Weights of a small transformer language model: vocabulary 4096.
MLP neurons of a small language model. Each row is named by its layer, matrix (down: output weights) and neuron, and shows model dimensions 128-223. Each number is 128 + 32 x the weight over its row's rms, rounded and kept within 0 to 255.
Before each neuron's rows, "fires before" lists the tokens most often just after its 100 highest values on Wikipedia text that the model never trained on.

fires before: "1", "2", "3", "6", "4", "5"
L5.down513 [108 139  71 134 109 137  97  45  80 174  82 121 107 134 117 140 148 161  87 192  60 142 129 161 166 142 176  46  82 124 134 107  92 144 129 142 193 160 124  83 126 118 139 136 169 120 175 173 134 126 130 170 183 157 117 136 109  61 148 174  86 134  76 107 179 174 206  84 143 111 132  95 119 125 125 160  77 124 164 141 112 145 129 113 156 112  84 171 110 144 186 135 111 126 147 136]

fires before: "5", "6", "7", "4", "s"
L10.down741 [155  98 144 133 108 100 119  88 118 120 146  81 106 108  63 140  90 116 143  97 168 129 180 150 174 112 131 135 138 109 132 129 166 159 142 158 127 107 120 105  97  99 114 126 151 126 131  86 111 166 127 133 112 141  76 206 179 126  93  52 137 148 105 123 138 149 125 124  87  77 148 159  82 114 159  92 109 108  99 131 184 137 152 161 156 152 153 128  91 159 112 120 187 174 112  83]

fires before: "|", "\n"
L10.down690 [171 138 202 107 130 144 201 150  93  88 168 136 158 156  74 140 138 113 141  84 113 126 135  96 141 163 144 121 163 151  87 115  89 136 134 142 136 175 123  74 137 136 116 106 189  96  55 162  97 125 174 142 152 168 162 172 139 162 115 140 128 187 139  75  67 125 123 126 137 126 135 132 158 108  48 142 159 138 176 148 197 112 128 113 116 123 139 154 160 184 164 155 131 134  99  86]

fires before: "\n"
L5.down288 [164 163 119 123 124 170 128  78 126 130 142  99 168 145 116 177  91 105 134  75 146 138  63  98 125  91  71 103 156 119 126 160 161 164 128 102 150 156 175 160 108 164 203 120 199 109 134 140  75  95 171  94  87 118 136  94 134 121 115  94 111 121 154 128 120  99 129  93 184 153 181 129  97 111 111 154 147 134 159 140 139  78 106 182 126  82 170 116 171 126 117 136 121  90  89  73]

fires before: "1", "0", "3", "2", " Candidate", "5"
L7.down310 [ 42 133 105 125 121 154  96 113 182 158 122  49 171 152  99 139 144 133 115 163 110  79 185 126 208 154  85 149 130  72 115  76  91 135  62 173 101 123 136 124  88 165 131 121  99 122 161 133 112  73 126 102 128 118 143 180 126 113 126 139 152 101 132  95 149 154 166  98 137  94 113  84  87 145 159 176 113 122 138 152  80  98 194  75 141 121 158 102 140 137 134 141 153 135 156 137]

fires before: "s"
L10.down390 [ 89 111  83 109 110 113 139  90 120 127 153 134 132 109 170 105  94 109 160 101 146  97 125  83 142  72 131 131 138 151 163 172 173 162 132 152 136 112 154  90 122 140 142 158 169 144  83 118  94 104 169 105 143 141 155 151  57 119  67  98  93 160  83 103 131 255  69 184 136 122 155 158 128 131 132 145 137 130 158 144 157 124 163 130  74  83 112 131  96 145 106  89 132 116 211 156]

fires before: "2", "3"
L10.down666 [159 163 131 101 107 168 134 135 109 153 111 121  98 141 150  90  89 167  97  88 101 130 145 113 194 133 223 113 115 130 158 151  60 158 143 171 175 113 203 174 142  93 161 118 120 121 152 156  75 116 121 151  99 147 122 153 118  97 113 166  94 128  82 135  92  99 126 121 140 178 128 113 103 102  72 162  97  82 145 110 133 186 139 114 129 101 100 136 124 126 124 170 115 111 121 136]

fires before: "\n", "American", "S"
L6.down131 [155 143 156 141 136  94 102  93 158 136 120 153 108 163 175 115 109  87  97 129  95 148 117 135 176 127 127 116  95 108  70 122 144  95 115 114 148 208 164 106  93 160 185 170 145 120  80 139  86 198 149 113  97 151 122 127 143 157 145 108 189 137 110 110 137 125 129 112 196 161  87 137 101 156 116 137 112 131  94 106 112 117 180 109 155 102 164  90 149 115  96 170 117 128 107 195]

fires before: "\n", "q", "0", " ", "et", ")"
L3.down42 [129 171  93 134 110 141 115 112 126  94 101  95  97 174 178 107  99 185 147 152 140  75 128 178 114 137 156 162  95 132 146 110 133 133 115 144 122 101 147 114 127 119 162 163 160 112 131 141 138 164  79  89 128 116 159 150 135 104 168 135 153 116 132 162  89 108 110 163 113 253 142 139  40  70  48  81 117 147  43  82  92 111  98 117 146 142 166 113 130 186 181 176 165  86 132 188]

fires before: "9", "8", "7", "6"
L8.down475 [153 150 103 150 137 144 161 144  71 101 123 120 160 110 104 152 153 169 149 131 177  61 143  84 184 127 110 151  32  87  95 114  88 124  98 140 164 122 171 144 174  92 177 125 164 105 199 129 105 188 196 144 157  75 160 163 147 131 157 166 121 157 118 146 158 155 125 159 115 136 120 102 140 174  92 141 145 120  99 113 144 160 152 183 117 137 125  72  97 110  88  72  76 135 141 129]

fires before: "|", ".", ",", "\n", "5", "6"
L6.down122 [113 109 138 107 116 126 108 172 114 127 133 108  65 127 123 153 122 187  97 150 150 128 136 111 109 196 134 151 123  77 120  91 117 149 141 137 166 188 181 112 153  99  87 136 140 117 190 137  92 167  56  82 146 150  30 170 114 123 162 169 122 105 108 151 142 121 117 152 132 141 114 126 172 148 131 134 121 147 106 146 129 167  63 126 129  93 160  86 147 146 164 139 131 110 129  98]

fires before: "0", "5", "6", "9"
L8.down322 [158 108 144 101  85  76 158 150 162  94  70 102 132 103 123 139 194 102 185 107 130  80 146  51  98 104 137 215 164  83 143 102  63  76 137 171 198 138 157 156 132 136  91  92  92 137 125 133 136  99 161 105  98 105  94 153 145 136 125 196 103 113 108 135 150 114 132 158 162 129 159 113 139 123 152 124 137 141 171 134 139 118 108 114 136 120 182  88  82  60  86 166 126 107 112 101]

fires before: "\n", "American", "S"
L5.down719 [142 121 127 130 149 166 136 144 141 153 113 109 124 182 143 146 147 110 161 115  92 102  66 146 169 105 150 123 138 129 132 142 127 110 135  84 120 124 131  96 118 144 140 165 140 129  95 167 103 144 185 116 163 105 127 157 112 169 114 126 129 131 112 108  77 123 192  66 157 197 205 139 159 115  73  80 111 112  67 119  92 128 121 228 111  76 143 157 121 108 166 153  58 108 111 119]